config.toml
vocab_size = 2879
init_std_down = 0.00816
decay_fraction = 0.71
MLP neurons of a small language model. Each row is named by its layer, matrix (gate and up: input weights) and neuron, and shows model dimensions 64-191. Each number is 200 + 20 x the weight over its row's rms, rounded and kept within 0 to 999. A neuron's up and down rows have the sign that makes its largest values positive.
After each neuron's rows, "fires on" lists the tokens most often at its 100 highest values on Wikipedia text that the model never trained on.

L2.gate119,171,168,219,201,182,234,184,202,165,221,173,183,190,178,175,204,197,223,200,198,191,209,182,181,203,214,238,208,254,216,186,169,195,197,170,201,209,201,246,230,197,207,188,207,170,181,197,229,216,173,215,219,174,234,260,221,195,209,183,189,209,222,229,167,225,212,180,207,226,217,189,196,217,196,164,214,189,204,192,146,235,198,205,193,199,226,161,199,202,190,194,192,200,181,178,214,189,217,181,213,194,253,219,197,196,211,199,212,190,211,183,186,207,166,228,156,214,197,228,193,185,194,193,201,195,201,181,187
L2.up119,170,180,188,192,197,195,219,207,187,245,248,253,198,199,212,200,159,170,200,199,202,169,212,220,220,190,209,187,223,186,181,224,231,184,204,189,206,203,194,238,172,172,137,182,231,245,187,198,170,168,183,185,176,183,224,191,222,227,192,224,179,240,192,187,216,248,240,222,168,192,172,208,197,253,190,227,192,214,191,199,185,192,239,195,190,244,211,206,184,193,180,188,253,209,187,239,233,196,184,195,206,183,195,178,226,202,203,228,224,199,183,192,189,211,188,198,176,200,220,203,194,207,189,201,200,178,208,226
fires on: "ed", "s", "und", "est", "ve"

L9.gate291,210,206,168,227,198,196,173,204,193,221,198,206,180,234,203,198,200,212,187,204,203,204,180,176,176,217,224,199,214,191,253,218,200,183,194,226,187,221,179,212,197,196,205,171,209,202,229,222,189,195,192,206,181,182,172,230,220,199,219,242,199,188,175,217,187,197,209,170,205,209,228,183,201,169,185,239,217,194,187,196,193,189,195,187,222,155,182,256,218,188,176,214,210,196,163,212,240,201,199,226,210,209,191,215,236,183,227,213,169,236,201,188,173,232,195,170,208,177,200,177,210,199,189,219,183,211,183,230
L9.up291,180,208,198,209,193,147,178,164,182,198,184,225,205,206,194,209,210,207,194,214,199,211,205,181,180,190,206,201,193,194,169,175,202,218,190,157,172,159,204,219,210,205,254,197,208,209,178,210,236,214,220,202,215,197,200,188,244,215,213,208,222,223,215,179,201,206,215,209,232,201,220,214,172,188,193,222,182,183,215,208,204,212,186,209,214,213,167,192,175,204,165,207,199,218,216,233,156,175,175,178,214,199,188,190,216,200,203,218,184,203,221,181,200,196,209,170,204,168,220,158,197,229,180,189,217,187,188,165
fires on: " s", " le", " S", " l"

L2.gate307,196,207,210,184,196,179,173,198,188,231,182,205,174,172,181,158,217,183,217,199,201,202,221,192,197,166,218,170,219,211,170,190,215,204,193,195,225,179,202,200,215,165,167,182,166,170,224,209,195,194,162,181,217,197,195,191,173,207,211,207,182,190,210,169,179,216,173,178,197,218,200,224,161,201,192,238,208,204,189,218,235,219,216,152,187,184,191,219,192,230,221,162,202,179,201,219,215,190,206,221,210,235,171,198,175,211,224,200,209,173,182,213,217,233,199,223,191,164,159,222,192,189,190,221,177,193,207,203
L2.up307,218,169,208,171,248,191,216,207,209,183,180,251,196,214,224,220,193,216,180,200,145,210,241,211,230,160,207,218,225,187,188,155,210,200,176,198,157,185,203,209,211,179,187,201,211,196,210,185,201,212,205,190,220,206,197,215,217,237,198,188,191,219,242,219,186,197,217,202,170,244,203,173,204,184,199,235,180,213,183,169,201,255,219,205,160,207,202,209,183,210,211,153,225,208,172,222,208,221,154,216,196,191,165,194,218,216,228,179,236,184,216,193,181,188,193,218,206,163,217,214,177,193,184,212,181,201,224,207
fires on: "ain", " European", " Am", "ro", "ex", "m"

L2.gate319,180,202,219,207,192,184,199,179,213,221,217,212,194,200,190,211,197,198,228,205,201,195,220,186,230,214,194,194,235,211,191,193,232,199,216,222,180,231,179,184,172,211,198,191,210,205,229,183,179,214,214,201,179,209,213,166,180,247,211,175,211,169,189,217,204,203,169,180,190,206,223,190,195,211,188,226,194,194,196,195,185,179,178,256,166,195,182,194,178,184,186,227,214,179,222,208,210,166,189,181,191,170,249,211,220,191,185,192,226,167,205,213,163,186,231,191,214,197,194,181,179,182,233,161,177,211,215,258
L2.up319,166,231,187,198,217,178,204,231,171,228,233,126,201,196,174,240,207,179,185,210,191,218,201,203,188,212,211,195,167,157,193,213,217,192,213,170,187,206,247,196,226,204,191,212,202,195,185,242,214,202,187,187,192,225,199,199,184,197,210,205,197,188,199,203,198,192,193,225,215,203,196,216,197,214,217,195,211,169,175,245,193,217,206,201,211,194,187,233,205,184,222,198,220,199,215,209,177,209,194,219,177,186,181,250,241,195,220,224,207,201,166,209,195,206,203,187,189,224,200,164,169,190,215,202,209,194,225,228
fires on: " Ad", "ass", " en", " Los", "enn", "er"

L9.gate106,209,192,165,213,213,201,202,264,210,213,220,186,179,215,203,209,180,222,188,220,178,213,211,194,187,213,194,174,196,164,221,194,172,198,211,200,194,158,193,194,201,194,205,196,211,222,193,186,213,171,175,157,201,195,229,234,198,236,205,219,196,228,237,175,214,204,196,218,256,238,210,207,206,195,183,220,194,192,194,187,231,235,236,197,178,211,203,244,219,219,184,215,185,233,218,198,174,185,194,179,218,213,178,193,230,199,224,205,203,170,191,213,165,189,205,201,202,223,204,200,181,219,204,208,217,206,195,221
L9.up106,209,201,207,222,181,187,179,194,192,193,199,187,217,214,186,197,183,214,211,202,193,186,241,231,207,179,209,195,197,193,169,208,187,181,209,199,179,188,189,166,180,165,212,238,237,251,183,212,208,199,184,215,177,209,200,193,190,196,250,180,218,220,207,178,195,204,168,204,223,236,219,218,203,161,206,161,210,200,175,181,179,196,187,190,190,220,215,216,224,188,210,229,200,195,218,205,147,198,214,198,233,194,191,199,215,206,202,211,187,203,175,184,214,200,207,219,180,236,210,203,218,246,227,224,211,187,150,216
fires on: " He", "em", " am", "om", "enn", "im"

L9.gate138,201,193,180,185,152,249,266,218,185,184,166,180,225,189,171,213,193,200,196,205,197,207,204,176,204,202,175,223,204,199,227,199,169,191,158,213,188,226,180,220,180,181,222,178,207,202,189,160,191,192,220,195,213,226,204,193,207,203,212,186,196,177,197,196,160,205,200,179,252,166,173,152,199,210,170,208,216,185,212,174,194,207,214,225,251,207,207,205,210,179,192,196,210,194,209,189,183,182,200,175,186,217,192,206,188,206,233,212,197,194,194,207,202,187,193,216,229,176,204,216,243,194,203,183,189,219,213,184
L9.up138,202,208,165,206,205,198,179,223,206,258,226,207,202,178,214,210,186,192,174,185,213,193,225,188,200,247,213,165,212,193,178,193,188,207,179,208,214,142,217,175,199,205,216,203,201,218,220,205,220,194,244,208,189,183,193,226,187,180,186,200,225,189,218,214,185,186,232,188,243,198,207,185,205,229,179,188,202,192,197,180,202,218,223,211,194,184,211,165,207,192,175,178,234,231,193,217,185,185,213,196,185,214,178,191,211,222,172,192,184,203,204,197,197,232,224,166,173,212,209,192,201,187,178,167,190,181,173,239
fires on: " O", "==", "==="

L2.gate377,205,192,237,225,186,231,174,225,233,178,199,215,246,205,180,200,187,200,207,198,234,203,202,185,209,193,171,173,214,207,166,193,177,180,175,221,193,216,208,211,202,183,205,190,222,217,188,223,164,185,217,194,191,185,209,177,187,204,203,205,176,228,198,209,183,216,205,203,173,225,201,195,189,227,226,234,189,247,171,192,231,183,219,190,199,201,192,225,197,152,183,211,186,190,190,191,167,186,212,192,231,194,175,187,221,195,175,187,186,170,227,178,212,199,200,180,185,227,190,206,166,199,176,228,192,196,181,209
L2.up377,167,183,199,204,162,197,215,238,167,200,191,178,199,236,193,209,185,196,176,201,198,201,186,193,215,211,154,206,216,207,180,199,177,160,197,194,230,192,193,220,223,193,204,204,237,187,194,201,188,170,196,165,203,163,217,174,182,193,208,198,212,212,195,188,197,208,220,207,188,222,200,187,197,177,185,252,197,179,192,167,232,180,208,193,168,166,193,217,184,211,222,199,196,170,165,200,215,174,228,193,212,195,232,191,241,199,167,193,178,167,225,232,162,201,188,185,194,216,171,231,184,228,229,192,192,199,210,194
fires on: "i", "w", "u", "ri", " Succeeded"

L3.gate375,209,199,193,212,165,223,194,185,214,236,206,172,241,179,202,218,198,216,202,220,220,212,179,204,163,233,186,211,222,203,199,214,202,233,174,215,175,170,180,224,199,204,187,215,214,201,200,193,211,180,234,178,186,220,196,200,211,220,188,208,178,242,196,214,178,165,211,208,182,226,188,215,173,162,186,212,172,167,196,194,192,192,199,181,204,201,197,207,185,209,225,194,184,186,170,204,192,202,207,197,196,220,228,246,210,185,187,182,210,188,203,204,182,184,174,170,173,205,205,239,228,230,190,261,175,202,189,217
L3.up375,200,188,153,206,206,180,203,190,222,192,206,213,212,206,200,178,201,199,228,203,223,194,210,196,203,201,170,230,175,194,198,185,195,191,177,215,222,234,200,215,187,167,217,205,221,184,202,167,178,221,200,181,175,187,240,177,181,209,242,192,190,216,164,190,209,200,251,212,167,213,171,204,189,233,176,186,190,173,209,215,229,204,169,200,195,201,221,244,220,239,217,197,183,200,172,220,226,166,184,255,227,187,199,226,177,199,179,230,187,224,168,216,214,213,200,172,215,210,228,236,170,206,168,231,213,240,192,204
fires on: " |", "at", "in", "t", "br", "it"

L9.gate683,221,202,200,191,212,214,191,171,197,209,189,232,189,206,192,185,206,204,145,187,187,179,189,184,179,203,159,217,211,186,208,199,174,192,200,238,191,189,227,183,197,195,214,183,191,211,185,175,181,202,179,210,177,190,191,174,205,196,233,226,191,233,163,224,191,183,182,212,204,195,233,183,214,180,219,218,193,149,202,182,177,193,198,191,178,225,217,223,215,226,199,209,231,180,171,237,210,178,174,213,198,170,202,198,194,206,216,194,201,179,219,176,178,225,214,222,195,206,222,167,202,163,177,229,179,185,216,239
L9.up683,244,188,193,214,192,201,189,209,211,186,211,213,173,228,208,198,229,196,163,194,195,179,215,203,172,207,193,243,220,207,215,163,196,221,193,176,186,191,198,229,216,200,192,201,207,181,147,212,191,184,220,219,203,175,228,190,202,215,179,215,219,224,220,228,200,197,217,209,195,203,226,186,233,184,240,210,203,196,217,203,203,200,204,194,214,218,175,228,191,172,189,219,173,217,195,209,222,211,206,190,208,186,186,173,212,154,240,172,180,212,219,188,199,224,200,207,198,218,185,195,245,227,202,175,184,205,191,223
fires on: " l", " L", " br", " S", "L", "l"

L9.gate194,207,199,175,210,194,197,195,183,179,222,203,205,201,201,180,202,182,195,215,198,179,176,194,199,193,235,234,159,173,179,195,194,218,228,203,196,201,172,231,193,225,183,181,231,207,207,198,186,195,214,190,141,194,198,209,214,192,192,205,228,200,203,187,224,171,206,170,195,190,211,180,210,168,175,205,220,185,214,197,197,200,173,213,233,174,205,175,210,185,204,232,182,172,210,164,178,173,181,166,231,203,209,185,176,177,181,200,196,214,222,217,193,193,210,213,183,168,200,211,185,206,212,201,214,179,180,204,185
L9.up194,186,233,199,207,221,165,189,172,184,190,174,167,208,179,207,204,205,195,223,180,205,231,197,208,182,232,210,225,188,169,169,185,180,189,234,194,167,193,189,195,214,168,212,187,198,206,220,200,194,182,219,178,176,197,248,167,177,221,175,162,181,217,213,212,196,186,213,185,173,193,227,204,213,194,204,190,243,186,208,217,177,219,180,207,198,212,197,196,189,226,199,184,228,176,184,206,187,195,176,222,209,182,180,213,215,178,169,227,176,211,165,217,228,176,235,202,198,212,189,173,176,233,191,237,216,138,189,178
fires on: " part", " tr", " M", " rem", "m"

L9.gate908,197,248,202,194,181,233,164,210,174,191,200,211,212,159,227,239,180,194,243,211,246,193,233,187,193,218,178,225,170,192,213,203,176,217,224,215,208,186,190,205,177,214,223,213,178,212,213,223,196,218,199,180,239,220,227,177,186,217,201,244,190,206,211,224,169,224,195,203,195,185,226,230,174,187,195,188,206,231,200,207,218,153,164,204,212,195,176,246,224,194,215,161,212,196,194,196,218,219,224,195,228,201,179,194,200,191,203,226,164,173,195,186,180,248,209,176,182,165,205,201,194,237,211,169,225,186,222,214
L9.up908,213,186,206,206,198,215,205,203,195,152,191,227,209,190,206,200,197,197,217,198,191,195,214,225,221,205,198,196,243,187,177,224,215,222,204,193,184,215,186,207,215,202,180,234,209,215,214,188,186,215,232,168,258,219,158,206,232,206,209,203,212,206,219,207,192,172,172,172,192,210,141,210,189,235,209,200,214,244,208,212,204,227,202,189,196,154,232,196,226,206,234,204,173,176,169,204,192,189,194,211,211,187,176,182,217,197,153,198,188,183,187,204,210,230,208,201,198,223,173,209,200,199,227,206,224,184,207,217
fires on: "-", " the", " The", "an", "por"

L9.gate264,210,202,209,214,227,181,228,177,211,194,153,217,213,211,192,195,195,186,174,223,221,193,175,208,165,215,191,193,199,229,177,181,204,209,205,211,194,189,218,202,175,209,229,162,174,212,212,213,215,202,175,214,192,211,186,159,162,222,219,204,199,211,189,207,146,197,204,160,188,212,160,190,181,197,185,174,218,187,231,212,194,177,167,198,163,196,186,190,213,196,193,190,155,229,212,216,201,203,189,202,216,213,175,172,159,161,173,202,190,221,170,225,210,231,177,206,219,194,211,178,223,233,189,185,192,233,195,211
L9.up264,167,189,215,214,216,187,200,212,202,213,233,188,195,217,238,244,201,211,223,202,227,212,220,200,193,187,202,181,169,191,216,185,190,180,202,171,215,230,188,209,200,154,183,211,214,183,171,193,214,189,215,198,180,221,217,206,214,219,196,209,208,194,182,177,206,192,220,188,173,184,214,209,168,223,194,210,204,192,230,205,200,161,181,212,168,203,209,220,198,183,193,164,178,161,215,181,157,195,176,215,183,170,196,165,207,175,199,228,219,190,191,178,197,183,247,209,180,244,180,213,182,186,219,202,169,201,205,170
fires on: "R", "-", "er", " |"

L2.gate384,201,162,212,189,226,198,194,193,183,234,153,180,190,165,213,171,196,216,231,178,230,245,223,187,200,185,174,195,205,154,183,194,179,172,199,179,197,210,193,212,172,177,180,203,190,199,176,184,200,222,197,209,205,202,152,194,196,195,166,209,204,207,222,231,209,177,164,185,213,201,228,177,208,173,205,214,215,207,178,219,205,198,189,219,207,218,195,192,176,186,212,213,218,233,205,194,239,180,159,216,172,203,213,171,190,174,223,181,199,171,184,224,208,183,211,202,188,205,208,200,163,207,197,193,201,190,194,158
L2.up384,189,247,205,210,162,210,204,194,196,228,210,203,232,184,179,220,206,194,188,223,239,179,181,181,191,183,194,212,237,235,181,208,190,174,172,224,188,179,171,232,173,203,195,152,204,191,196,196,175,176,237,199,210,200,202,187,203,183,193,230,151,217,198,207,186,181,210,174,214,190,227,197,210,211,210,164,211,189,192,174,186,209,230,190,201,243,141,221,203,192,208,200,189,196,213,179,203,186,231,189,192,163,209,202,230,202,177,227,202,205,221,181,202,212,183,198,210,211,217,200,222,209,200,201,175,183,201,191
fires on: " Min", " min", " manag", "ate", "ran", "ateg"

L6.gate542,189,177,220,216,181,228,216,198,209,211,177,209,188,212,222,165,178,206,183,184,192,184,194,215,227,214,166,181,179,221,221,219,201,178,178,218,191,203,191,199,180,163,192,186,181,210,207,253,196,182,206,213,191,179,217,189,202,239,167,227,196,188,195,208,199,199,170,217,219,212,208,168,186,214,180,198,190,191,216,173,159,229,204,237,216,200,184,156,208,209,228,200,205,201,176,203,201,194,212,203,230,169,212,179,209,213,204,185,207,167,227,188,219,178,196,168,201,205,178,221,212,194,192,200,217,238,205,194
L6.up542,191,178,195,183,207,220,251,227,222,194,249,202,225,187,198,174,217,214,226,211,198,187,183,215,205,231,209,195,185,172,162,201,184,191,214,214,193,204,221,183,199,188,191,186,146,172,189,172,224,162,216,206,196,194,202,221,259,198,184,211,182,182,229,163,198,194,171,197,219,160,173,167,203,196,195,168,217,217,179,206,193,207,184,192,200,197,219,189,212,207,218,159,224,194,187,208,214,201,205,184,153,213,200,223,208,205,253,184,154,205,159,189,220,196,188,221,223,165,208,209,219,231,192,209,213,215,180,171
fires on: "a", "o", "ast"

L3.gate721,176,204,196,169,216,201,211,175,180,200,184,194,169,173,192,181,182,234,156,220,164,194,208,178,179,180,242,183,168,194,190,196,182,169,209,200,219,196,205,207,234,225,164,215,199,240,190,221,195,207,201,214,188,207,188,192,186,229,177,195,235,208,187,116,199,245,207,210,200,202,212,215,202,214,243,217,178,202,218,198,206,176,202,186,180,191,206,195,210,172,179,192,204,166,204,187,211,216,189,190,213,184,169,186,194,189,213,196,203,226,208,228,186,175,245,188,205,147,196,185,188,183,186,179,204,235,222,221
L3.up721,170,179,215,192,196,208,194,186,179,199,254,214,230,221,238,198,184,197,197,168,210,190,226,164,208,208,181,217,181,184,200,226,216,174,193,207,213,216,207,211,145,217,239,170,153,191,214,237,215,224,186,209,190,199,192,214,208,192,176,194,173,190,185,206,189,199,184,202,193,195,160,198,226,205,188,186,226,244,179,194,204,209,192,236,183,218,188,189,181,211,170,200,212,180,218,235,205,161,196,191,212,171,214,197,200,198,197,213,188,188,170,187,225,218,179,223,165,185,199,226,210,198,199,194,188,242,226,212
fires on: "r", "an", "ed", "ad", "s", "ue"

L2.gate172,152,191,218,193,194,188,211,219,163,195,234,174,197,205,174,215,182,194,239,174,205,186,194,213,209,216,199,191,174,211,210,172,221,186,188,180,220,191,209,217,168,197,209,186,180,210,205,233,221,157,188,194,184,209,201,208,189,248,193,204,204,215,207,194,202,214,183,209,162,231,214,188,241,208,220,182,214,240,191,198,210,189,197,171,179,224,192,195,153,193,208,176,192,185,239,205,223,224,221,210,227,184,203,188,160,210,193,201,227,193,201,240,187,197,174,197,209,223,218,163,240,192,223,207,223,210,173,238
L2.up172,141,176,164,198,166,159,188,201,205,228,175,241,203,202,259,210,199,208,218,182,188,186,195,199,200,196,194,205,228,220,190,237,202,195,221,177,211,214,213,226,219,216,192,222,207,222,214,199,187,229,159,231,181,206,198,174,156,213,243,220,218,187,182,208,204,191,220,180,225,212,199,203,246,199,194,176,194,215,182,194,214,167,199,190,193,218,192,223,169,203,218,185,221,204,201,194,202,191,212,194,211,177,215,200,181,223,214,187,182,175,193,178,200,255,188,197,194,161,219,179,179,223,165,188,205,209,202,180
fires on: "ing", "an", " led", " Team", "ming", "al"

L8.gate1005,236,166,203,173,193,204,216,211,176,232,196,158,217,202,197,180,176,198,194,201,214,219,212,219,179,174,216,199,218,219,153,200,198,245,183,209,214,180,175,200,205,189,201,218,200,185,199,182,189,182,179,192,221,164,192,228,200,207,221,191,186,213,212,188,174,198,193,206,183,180,189,219,195,206,189,212,178,173,200,216,182,174,213,227,197,223,202,212,196,258,230,186,189,213,210,192,198,198,233,180,199,199,211,219,188,193,226,237,187,180,189,234,238,218,191,184,191,213,227,199,211,199,199,210,217,167,217,169
L8.up1005,194,207,164,227,204,171,240,215,210,189,209,221,214,172,212,196,215,188,178,193,187,194,203,178,180,213,186,181,201,198,166,196,188,235,185,220,212,179,245,197,187,218,188,196,208,194,225,179,206,200,211,187,195,205,206,206,183,209,222,187,223,208,204,205,186,217,195,187,203,222,170,200,205,203,187,184,197,177,166,163,227,214,225,190,182,193,213,185,186,236,168,162,177,227,226,184,208,210,194,141,201,228,194,216,201,181,211,213,217,137,220,229,190,209,196,147,209,211,206,214,191,172,203,218,198,200,176,233
fires on: " D", " O", " A", " d", " o", " Mar"

L8.gate855,203,179,198,229,200,205,173,184,215,211,185,196,199,206,229,206,236,210,192,178,214,212,161,203,231,247,222,171,176,196,213,192,189,198,189,203,196,210,207,193,183,233,185,196,212,162,222,192,205,189,193,222,182,175,183,206,219,212,185,195,184,199,205,233,206,217,223,157,231,214,205,218,216,176,188,200,201,212,194,186,175,198,189,237,198,218,188,238,181,193,205,217,202,181,212,200,237,214,229,204,179,202,220,226,224,170,152,210,218,219,175,179,184,220,223,203,207,214,208,219,224,219,190,185,199,190,196,206
L8.up855,163,210,215,171,200,209,182,221,191,215,161,195,187,186,200,175,184,194,177,214,162,208,202,191,223,237,195,240,212,193,197,183,225,175,175,201,194,204,199,224,199,212,205,227,226,181,212,192,199,228,233,183,197,183,206,207,179,245,212,163,223,186,217,229,199,199,236,201,193,224,191,198,188,191,234,208,195,220,193,216,223,225,204,210,206,201,183,199,183,235,176,186,199,200,209,191,225,214,226,201,222,251,215,195,239,201,227,190,232,261,208,190,183,196,194,164,220,185,193,203,222,186,212,219,191,179,199,191
fires on: " Le", "b", "a", " T", "3"

L9.gate602,184,185,229,214,182,200,183,164,163,187,222,204,214,215,181,200,196,237,193,193,215,195,183,193,152,198,201,192,200,176,220,167,213,175,209,234,211,223,212,190,206,192,179,178,214,225,186,209,207,194,169,187,206,195,210,182,185,168,229,174,196,213,198,180,167,170,179,188,177,178,148,202,194,160,213,175,184,213,199,232,192,212,162,237,183,222,196,202,205,198,191,184,198,186,225,210,214,186,215,173,193,188,198,174,177,168,192,211,181,168,184,190,176,196,203,209,209,167,191,202,212,222,161,203,209,259,252,232
L9.up602,185,209,216,178,195,187,181,219,208,190,193,221,224,200,156,184,194,201,169,187,189,219,170,201,169,188,206,203,198,178,214,180,192,185,180,227,196,217,197,197,228,182,184,192,199,195,226,207,216,237,203,177,220,192,184,212,230,207,197,205,175,228,206,206,190,205,195,171,186,188,181,234,171,200,209,178,194,237,213,225,189,170,184,188,162,208,169,197,191,144,235,165,177,191,191,196,212,188,199,181,190,209,229,236,244,193,195,244,217,208,207,219,198,177,203,198,191,209,253,211,192,210,167,220,166,209,215,212
fires on: "R", " R", " r"

L3.gate32,206,232,219,216,209,196,167,189,183,203,205,191,213,188,229,215,177,180,174,174,201,196,170,178,168,173,190,223,127,203,185,199,203,213,182,235,227,201,175,205,205,184,178,192,218,229,194,239,200,194,166,213,200,179,234,222,207,167,209,229,227,220,180,188,217,194,193,200,191,223,167,179,189,211,203,199,187,187,196,195,170,223,199,240,176,223,181,196,206,206,223,200,223,150,204,194,232,174,180,198,206,193,202,211,233,198,172,192,210,200,190,182,195,174,195,183,191,221,181,221,196,196,216,201,211,227,204,199
L3.up32,208,183,190,176,202,220,195,237,196,161,194,212,187,210,192,187,207,234,241,207,210,198,190,217,226,189,208,212,209,176,151,213,212,177,209,186,188,222,189,225,211,192,224,222,185,208,211,182,212,189,177,185,230,211,191,208,168,245,193,231,204,186,215,238,202,170,143,196,228,219,144,211,230,238,203,200,197,198,206,215,177,193,206,205,174,251,194,208,214,198,174,186,212,203,194,205,232,187,184,211,215,205,226,203,214,182,214,213,198,198,171,176,210,154,165,250,203,209,205,215,182,198,214,229,195,236,199,195
fires on: "l", "w", "ri", "a"

L3.gate140,225,215,195,188,211,193,216,191,201,175,170,237,173,169,186,210,175,185,214,198,151,202,210,208,188,183,218,184,209,197,228,202,204,215,228,197,206,202,176,153,147,197,210,235,227,173,226,188,219,181,192,190,185,207,217,213,194,182,188,196,185,220,196,170,201,234,192,166,190,199,192,194,174,220,209,197,175,181,202,208,202,243,197,221,205,168,170,201,196,186,207,166,191,199,221,189,174,178,202,190,190,235,175,206,211,218,210,203,177,186,222,199,174,214,203,200,210,239,206,202,249,192,219,182,187,218,200,175
L3.up140,224,157,217,203,219,175,213,213,231,191,215,195,203,181,210,191,173,171,181,198,203,229,191,200,220,208,206,188,188,203,166,201,203,170,206,192,206,224,213,181,181,204,186,240,202,223,207,234,185,187,197,164,238,221,193,203,221,195,205,191,207,185,209,219,239,187,193,157,184,187,222,206,197,188,198,226,213,204,202,174,220,233,185,192,194,193,203,153,206,236,234,165,219,190,201,190,215,241,209,213,203,214,192,238,211,212,244,225,183,221,204,199,206,194,196,185,191,203,189,214,235,190,197,229,222,179,174,223
fires on: " mov", "os", "ew", " German", "v", "ub"

L6.gate652,179,203,203,209,200,195,212,184,216,218,215,193,242,213,141,201,236,230,191,155,225,195,202,180,167,176,194,190,188,242,209,233,185,221,166,218,195,160,204,210,194,186,207,205,224,184,174,204,206,226,210,195,180,179,170,218,222,209,206,175,210,208,205,182,189,195,193,191,196,228,221,160,202,219,198,219,240,189,216,229,185,234,188,223,198,194,199,218,237,201,212,192,200,187,231,203,200,194,202,211,184,196,167,194,156,212,215,191,199,216,195,235,225,175,218,188,180,239,211,215,192,177,227,196,185,187,227,227
L6.up652,180,198,210,191,181,216,205,168,205,196,163,178,203,174,230,187,188,208,226,143,219,220,192,223,218,200,203,193,186,188,167,241,193,181,207,192,147,231,171,208,240,195,227,221,241,213,235,174,208,198,196,192,228,230,221,198,169,231,201,224,177,175,151,191,176,171,193,206,207,153,187,212,221,233,207,178,180,205,204,232,205,200,211,208,213,190,232,189,198,207,223,204,230,213,230,194,161,213,210,222,195,169,185,212,228,190,226,204,196,201,209,192,201,226,208,188,180,194,201,199,207,183,175,205,195,210,185,187
fires on: "an", "iving", "ing", "ar", "in", "g"

L3.gate594,195,180,223,219,202,180,173,170,212,175,195,194,192,224,183,175,213,204,229,197,174,227,215,198,186,193,207,188,192,191,184,218,200,199,210,204,218,234,200,158,195,155,190,201,160,152,182,217,218,205,205,189,207,240,181,215,177,228,197,208,191,192,204,192,182,187,162,209,203,164,229,186,242,188,195,215,202,191,216,168,200,214,164,186,170,214,234,213,220,185,216,194,213,238,192,225,238,185,206,201,205,174,188,208,199,201,193,211,192,209,219,189,209,192,193,175,218,219,197,213,220,180,201,197,223,188,180,228
L3.up594,214,222,213,166,201,237,224,198,200,219,208,198,193,210,176,181,225,209,215,210,225,223,210,191,193,202,233,196,222,204,225,240,205,190,186,187,211,196,214,178,189,161,214,174,188,187,206,205,210,186,197,239,217,211,165,191,197,216,192,207,187,199,233,189,218,172,204,182,193,204,210,153,219,179,179,231,206,228,210,225,158,176,200,229,226,218,184,203,209,186,217,208,188,230,195,203,201,184,201,229,211,161,160,211,183,178,194,231,213,208,164,194,183,208,187,185,187,200,197,185,195,184,194,203,205,246,195,200
fires on: " man", " Man", "man", " half", "ct", "on"

L3.gate789,194,212,209,153,199,179,194,168,205,205,216,207,184,189,202,209,168,187,168,180,181,224,226,192,145,175,191,202,234,150,197,185,213,197,179,210,139,177,186,187,211,216,230,183,243,229,193,205,194,230,205,195,190,187,192,222,192,183,201,227,208,227,174,173,196,191,198,184,226,208,168,195,164,197,210,179,195,219,205,202,194,210,208,223,207,221,230,209,209,182,203,207,222,189,225,209,209,184,200,190,210,205,179,238,187,190,198,180,177,239,207,232,225,206,194,213,192,176,210,198,201,186,171,209,201,193,212,226
L3.up789,177,206,230,172,221,207,192,208,224,224,182,181,209,185,207,198,187,176,195,189,190,221,189,196,183,171,209,194,195,164,188,159,231,200,177,211,189,163,223,211,209,200,206,197,241,228,211,210,180,222,201,201,187,176,198,235,193,185,201,204,212,204,181,179,204,210,223,204,195,196,181,187,168,246,247,155,197,222,205,197,176,179,194,212,236,212,224,205,188,207,194,208,221,173,232,190,225,215,193,209,230,185,151,197,199,179,166,153,219,204,242,208,225,181,177,204,202,183,198,190,215,208,192,198,185,217,195,171
fires on: " Tr", "ebsite", " family", "or", "r", " group"

L8.gate120,209,223,178,192,200,174,212,177,184,198,173,204,185,209,181,212,203,209,183,182,187,204,183,156,202,214,221,164,166,194,211,184,187,203,215,188,201,162,219,177,204,188,157,177,164,175,203,188,218,205,203,233,176,220,197,190,199,234,196,215,185,198,195,187,229,182,183,194,202,206,182,197,159,213,210,186,221,141,231,205,194,210,181,192,221,202,235,216,210,174,197,217,195,190,193,214,219,224,194,219,200,204,211,197,194,193,195,195,168,205,154,191,189,226,230,195,222,176,205,160,197,176,204,184,205,196,217,197
L8.up120,197,225,196,217,220,168,164,174,203,218,189,223,202,194,186,186,179,154,186,180,183,217,189,190,150,179,177,232,207,210,208,187,198,188,242,173,174,206,207,181,202,180,170,173,191,199,177,230,196,203,213,214,205,192,193,191,197,226,211,170,204,183,179,226,181,188,183,204,221,163,214,180,210,179,210,187,233,168,216,203,190,175,190,192,230,220,209,205,209,166,207,205,209,218,174,195,223,221,182,200,206,220,200,201,234,160,193,188,187,209,207,158,194,188,245,195,201,165,169,201,214,205,230,203,185,178,196,201
fires on: " m", " M", "M", "T", "m"